Part of a small language model's weights.
Size: 12 layers, 8 heads of 32 (2 for keys and values), MLP 1024 SwiGLU, vocabulary 2879, 12.9M parameters.
Architecture: RMSNorm before each block, rotary positions, no biases in attention or MLP, untied embeddings, normalized queries and keys.
MLP neurons of a small language model. Each row is named by its layer, matrix (down: output weights) and neuron, and shows model dimensions 144-207. Each number is 128 + 32 x the weight over its row's rms, rounded and kept within 0 to 255. A neuron's up and down rows have the sign that makes its largest values positive.
After each neuron's rows, "fires before" lists the tokens most often just after its 100 highest values on Wikipedia text that the model never trained on.

L3.down539 [134 169 163 178  60 135  96 143 106 119 117 122  96 112 157  38 109 117 116 104 176 112 161 106  64  53  42  80 114 119 111 118  87 110 126 165 139 138 104 123 117  86 153 192 115 141 157 138 122  92  56 116 175 151 135 120  96 115 102  58 119  95 102  93]
fires before: " ", " App", " Go", "ity", " |", " ."

L9.down991 [113 150 113 143 171 138 144 151 133 207 121 185 115 138 106 124 139 152  87 107  98 128 173  72  90 132 146 149 169 178 123 120 103 158 177  63 158 145 114 135 141 181 108 103 166 134 112 130 114 134 135  84  87 144 167 129 139 134 124 122 127 137 150 111]
fires before: " ", "-", "ony"

L9.down28 [112  82  93 117 138 131 164 105  91 163  80 151 112 149 117 156 145 126  91 149 115 167  74 160  77 127 119  90 182 156 149 144 108 120 172 151 139  77 104  95 145 157  82 115 169 156  44 113 161  88 135 102 127 120 164 187 133 105 146  82  97 120 112 121]
fires before: "er", "al", "ations", "ing", "ation", "ers"

L2.down989 [131 103 119 150  98 132 156 112 164 138 170 117 141  88 119  92 105 129 121 111 136 158 114  74  77 122 108 141 137  87 131 136 129 139 143  77  89 160 161 140  97 175 179  90 165 139 153  86 137 186 137 120 119 138 140  93  96 133 131 190 145  62 111 110]
fires before: "|", " A", "al", "V"

L8.down995 [123 165 103 113 125 110 113 121 164 110 143 138  68 170 153  69 104 175 117 150 147 176 164 146  98 111  79 138 144 112 168 161 202  88 193 112 109 105 156 120  80 110 136  91 158 161 151 147 122 141 192 134 107 123  47 154  67 154 165  99 113 111 122 100]
fires before: " a", ":", "=", " the"

L9.down724 [128 134  82 171 110 111 145 115 137 104  89 118  92 119 156 222 154 130 149 148 141 146 114 107 143 213 163 134  72 175  98 156 151 116 152 209 134  75  85  91 133 105 165 108  69 103 167 135 117  92 133 120  90 178 163 169 142 178  89 142 133 135 165  99]
fires before: "er", ".", "ral", "re", "ers", "r"

L8.down280 [122  80 170 124 100 159 149 135 153  84 117 165 147 100 123 122 162  83 117 119  81 165 153 115  98  66 131 141 157 137 117 148  93 102 128 161 145 201 137  82 143 178 178 108 116 111 177  90  59 164  87 140  74  85 134 129 204  71 147 111 135 107 198 134]
fires before: " ", " Total", " and"

L3.down515 [145  90 134  69  70 127 125 146 112 186 123 116 170 167 111 125 131 163 109  58 113 140 104  84 122 122  98 148 121 128  95 112 122 145 166 144 152 169 109  77 167 126 177 185 120 119  87 103 164  90 140  96 116 159 130 145 113  78 137 123 206  73 130 151]
fires before: ":", " /", " |\n"

L8.down711 [134 151 113 121 170  90 211 174 123 112  62 109 108 188 116 107  98  66  99 124 188 167 137 132 166  80 207  91 142 154 115 107 133  64 169 142 153 114 104 109 171 118 166 166 125 133  72 153 133  91 124 147 169 128  95 188 140 163 106 209 125 103  68 116]
fires before: " by", " as", " to", " in", " with"

L6.down126 [175 137 111 166 230 158 140  72 145 120 153 117 193 154 109  98 144 138 120 147 156 117 174 179 167 102 107 126  35 159  89 165 137 214  87 121 169 133 158 159 167 184 138 149 131 167  82 158 124  99  83 147 110 127 113 168 164  90  97 141  93 148 118  98]
fires before: " ", "20"

L9.down873 [ 85 161 133 109 213 111 127 102 103 110 114 136 142 109 134 177 185 125 106 140 136 147  86 157 174 118 109 162 151 100 148 144  90 154 170 232 153 103  79 104 130 105  56 111 179 153 157  85 177  85 119 111 173 126 170  81 111 121 187 123 132 151 137  89]
fires before: "er", "by", "ing", "ers", "s", "le"

L3.down537 [147 152 129 102  71 156 105 140 123 100 151 206 198 136 113 118 124 137 136  85 121 124  90 100 112  92 129 139 145 127 160 181 178 178 153  86  88  94 156 130 136 153 125  99 122 108 167 170 134 170 134 188 134 185  88  84 109 132 143 172  80  84 110 159]
fires before: ",", " of", ".", "^{", " and", ".\n\n"

L9.down715 [151 150  94 174 159 144 140 127  69 132  99  94  99 110 128 149 146 100 111 120 153 110 100 126  77 123 152 100 104  87  90  71 161 127 162 165 166 176 104 119  90 157  71 161 126 114 142  92 158 118  21 115 133 126 172 164  91 115  73 143  93 133  69 134]
fires before: " by", " with", " in", "side", " to"

L9.down834 [108 170 133 184 129 173 144 132 113 119  70 107 154 200  90  96 162 135 160 124 130  96 118 194 125 124 109 100  99 137 121 135  73 124 159  70 109 100 121  96 155 155 136 142 127 107  88  79 122 120 125 150 172 172 107  82 207 115 177 133 113 121 107 134]
fires before: " ", ",", " and"

L2.down659 [156  36 156 147 137 121 136  97 145 111 103  84 152 156 138 117 136 149 211 147 127  72 161 113 152  40  94  88 147 146 149 133 131  88 139 116 101  89  97  95 140 126 112 142 124 136  97 115 187  98 133 112 129 122 114 119 107 159 110 163 143 117 136 135]
fires before: ":", " of", "\n"

L9.down464 [123 120 193  57 126 169 171  94 186 138 167 160  80 185  92 116 102  87 115 132 173  96 125 113 200 151 137  96 143 147  87 130 193 127 151 107  97 171  44 116 123 134 116  94 164 160 115 104 155  84 112 164 148 133 167  55 157 166  82 164  89 165 183 191]
fires before: ","

L8.down487 [144 120 155  94 160 199  71 121 141  90 124 124 102 175 121 134 142 124 131 153 125  52 129 119 178 133 150 146 141 157 102 161 149 162  91 123 119 138  85 146  91  85 119 112 162  98 112 125 149  79 168 134 147  70 119  88 140 187 157 150 166 118 100 112]
fires before: ",", " he", " ", " the"

L6.down908 [166 138 149 136 118 158  80  90 129 121  90 123 121 138  91  98 106  95 214 119 112  73 118 138 139 131 119  66 115  88 152 108 203 120 143 168 167 110 130 182 192  75 167 106 147 167 118  89 165 117 139  92 145  78 149 128 130 115 122 136 117 176 141  85]
fires before: ",", " of", " was", "s", " and", "h"

L9.down962 [102 134 158 139 100  64 108 121  98 102 113 118 102  90 139  85  77 112 103 101 130 158 115 175  91 130 119  71 113  98  87 124 129  84  65 159 179 156 184 201 107 122 116 151 139 134 184 145  57  76 123 150 131 114  77 119 166 111 175  95 127  31 136 143]
fires before: " ", " in", " on"

L8.down551 [130 108 117 149  92 139 118 132 131 114  72 182  92 191 127  63 101 156  42 139  90 153 172  90 111 131  97 150 174 103  88  87 138 104 132 115 146 122 182 123 129 158 140 148 136  99 136  47 165  79 142 118 174 145 109 193 111 117 135  79 172  90 158 160]
fires before: "-", "|", "===", "The", "In", "ion"

L9.down282 [137 135  91 146  95 111 107 120 140 130  82 137 164 120 107  85  99  72 170 148 137 104 134 111 156  52 107 118 154 115  95 144  83 127 163 112 129 158 125 147 183  96 176 170 166 100 131 143 119 121 134  91 168 151 180 146 145 118  99 121 111 110 109  88]
fires before: " in", " as", " on", "ing"

L3.down751 [158 100 144 159 108  88 157 164 187 195  43 128  69 144 136 116 147 131 115 128 109  92 128 104 128 107 123 129 110 145 142 174 137 139 118 238 158 146  96  78 100 118  97 128 149  78 143 125 183 132  92 161 155 132  77 118 136 149 138 127 153 132 117 136]
fires before: ":", "a", "ial"

L8.down621 [109 141 151 157 131  93 154 181 167 111  88 112 111 104  96  96 150 100 158 139  96  49  73 159 119 134 113  89 139 102 142 137 137 133 127 149 121 116 151 198 125 166  88 124  77 117 166 116 156 120 160 120 158  92 163  98 177 132 144 114 123 206 189 117]
fires before: " |", ":", " |\n", " (", "89"

L8.down235 [ 73 149 108 136 142  95  77 109  64 129 134 130 111  97 167 120 171 113 151 151  95 155 136 123 110 136 150 115 134 159 112 142 212  57 155 143 109 128 169 101  73 157 142 133 119 126 104 159 117 114  85 175  88  89  85 134  94 155 148 208  87 124  97  37]
fires before: "-", "co", " by"

L3.down704 [ 49 101  94 144 112 110 111  96 103 104  85  89 166 114  94 120 164 164 122  99 141 169 134 114 167 181 136 131 130  97 200  80 117 143 103 121 142 166 133 147 110 173 139 165 138 136  93 145 156 141  98  48 154 141 133 120  80 100 148  95 134 152 142 116]
fires before: " /", "up", ":", " (", "urs"

L8.down555 [ 76 166 150  69 120 140 135 140 183 161 115 151 134  72 162 129 128  65 145 101 137 126  82 115  93 149 105  55 105 103 108 158 104 132 118 108 194 139 178 137 147 172 126 138 137 120 160  90 102 136 125 103 124  72  59 123 165 159  71 128 138 185 121 140]
fires before: "-", "|", "ers"

L8.down333 [ 93 133 137 139 157 168  99 110 170  92 186 115 173 173 112 110 138 199 127 186 119 111  78 155 148 129 108 125  81 158  92  89 143  97 126 113  68 158 119 184 120 143 151  98 213  91 149 167 140 142 126 160 137  92  94 105 115  98 129 131 128  96 109 109]
fires before: ",", " to", " the", " of", " and", " he"

L9.down453 [158 151 187 147 185 186 153 120 210  95 138 136 139 131  72 131 150  77  70  94 145  88 129 172 133 126 197 105 163 122 144 150 153 146 144 118 129 174 181  99 143 180 112 117 154  76 120  82 134 160 132  99  71 154 111 125 170 104  99 134  96 167 143 132]
fires before: "-", " by", ")"

L3.down300 [105  99 115 112 112 114 131 183 121 155 118 108 136 204 199  70 120  56 159 161 131 159 113 135  84 153  57 133 113 129 153 131 103  82 151 154 136 123  68 113 111 149 147  94  83 125  97 183 125 105  87 121 102 107  93 131 124 102 131 181 126 121 142 103]
fires before: ":", "ies", "ity", "=", "up"

L9.down477 [125 138 129  94 106 178 123  97 193  83 137 165 189 163 147 167  91 171  89 165  88 151 107 144 136 147  55 129  65 204 149 131  99 119 169 140 142 109 158 109 122  96  96 181 111 109  75 184 148 111 103  81  98  84 157 162 126 123 199  73 101 138 151 131]
fires before: " ", ":", " |"

L8.down347 [121 121 152 104 163 141  90  86 162 200 131 140 126  81 129 145 117 120 144  98 149 107 149  81 120 122 141 140 125 153 105 180  79  82 127 151 133 181 115  78 118 197  88 109 173 133  78 179 146 115 132  63 187 126  94 133 137 118 148 130 150 119 100  92]
fires before: "-", "nd", "n", ".", "m", "–"

L8.down416 [131 128  94 120 153 134 108 170 106 142 152 125 139 134 170 111 201 154 187 112 103 144 121  48 126 115 143  80 122 107 158 116 159 166 144 110 102 101 150 180 115  70  57  48 101  90 160 199 121 115 141 140 165  62 132  96 136 211 109 166 162 137 134 161]
fires before: "|", " in", " |", "\n"

L3.down980 [169 108 162 112 108 133 113 129 168 141 111 173 163 167 126  96 146 132 116 131 102 113 171 115 180 122 125 106 117 190 159 132 111 117 134 143 126 138  60 115 157  80 129 105 123  97 126  88 156 152 134 153 126 121 137 117 150 161 121 138  75  57 213 166]
fires before: ":", " (", "ity", "es", "l"

L6.down356 [146  91  89 141 139 110 138 159 138 133 101  85 147 105 112 108 112 128 180  88 129 163  97 177 128  93 133 138 126  98 137 140 128 103 110 121 142  78 104 125 111 191 144 146 125 158  93 161 194  92 103 183  34  25 103 144 121 135 125 181  85  84 175 100]
fires before: "|", "ong", "ized", "ter", "s"

L6.down625 [117 138 123 146 143 135 169  93 134 136 127 148 184 155 117 178 133 172 164 175 114 132 129 126 165 148 184 138  97 126 163 123 154 161 170 108 135  74 176 123 130 151 125 114 171  95  79  98 116 119 155  95 174 123 143 199 124 126 137 141 129  94 213 102]
fires before: " ", ".\n\n"

L3.down967 [132 115 166 191 162 125  66  85 153 211  81 149 129  98 159 107 128 132 138  64 110 133 101 126 124 168 118 107 130 188 128 127 147 131  82  66  97 105 106 146 164  97 136 126 133 119 135 197 127 121  79 148 119 182 121 136  80 135 171  78 132 150 169 126]
fires before: " |", ".", "8", "'", "–"

L3.down760 [159 113 127 120 146  82 119 173 170 175 108 222 122 108 132 127 170 143 119 143 125 143 183 132 103  96 126  85  91 133 159 131 109  75 151  82  91 105  78 150 160 176 164 113 102 139 132 166 140  96 115  41 126 102  77 131 116 125 142 246 105 101 101 157]
fires before: "|", "|---|---|---|---"

L8.down575 [153 148 120 135 110 107 137 108  79 141 207 136 159  47 122 131 157  96 157 190 127 161  76 132 109 157 124 123 123 126 130 173 153 147 117 111 132 110 135  92 119 160 165 111 107 110  88 110 149  64 118 161 112  71 173 141 160 180 148  88 162 117 164  85]
fires before: "ies", " as", "-", "uthor", "pec", "omet"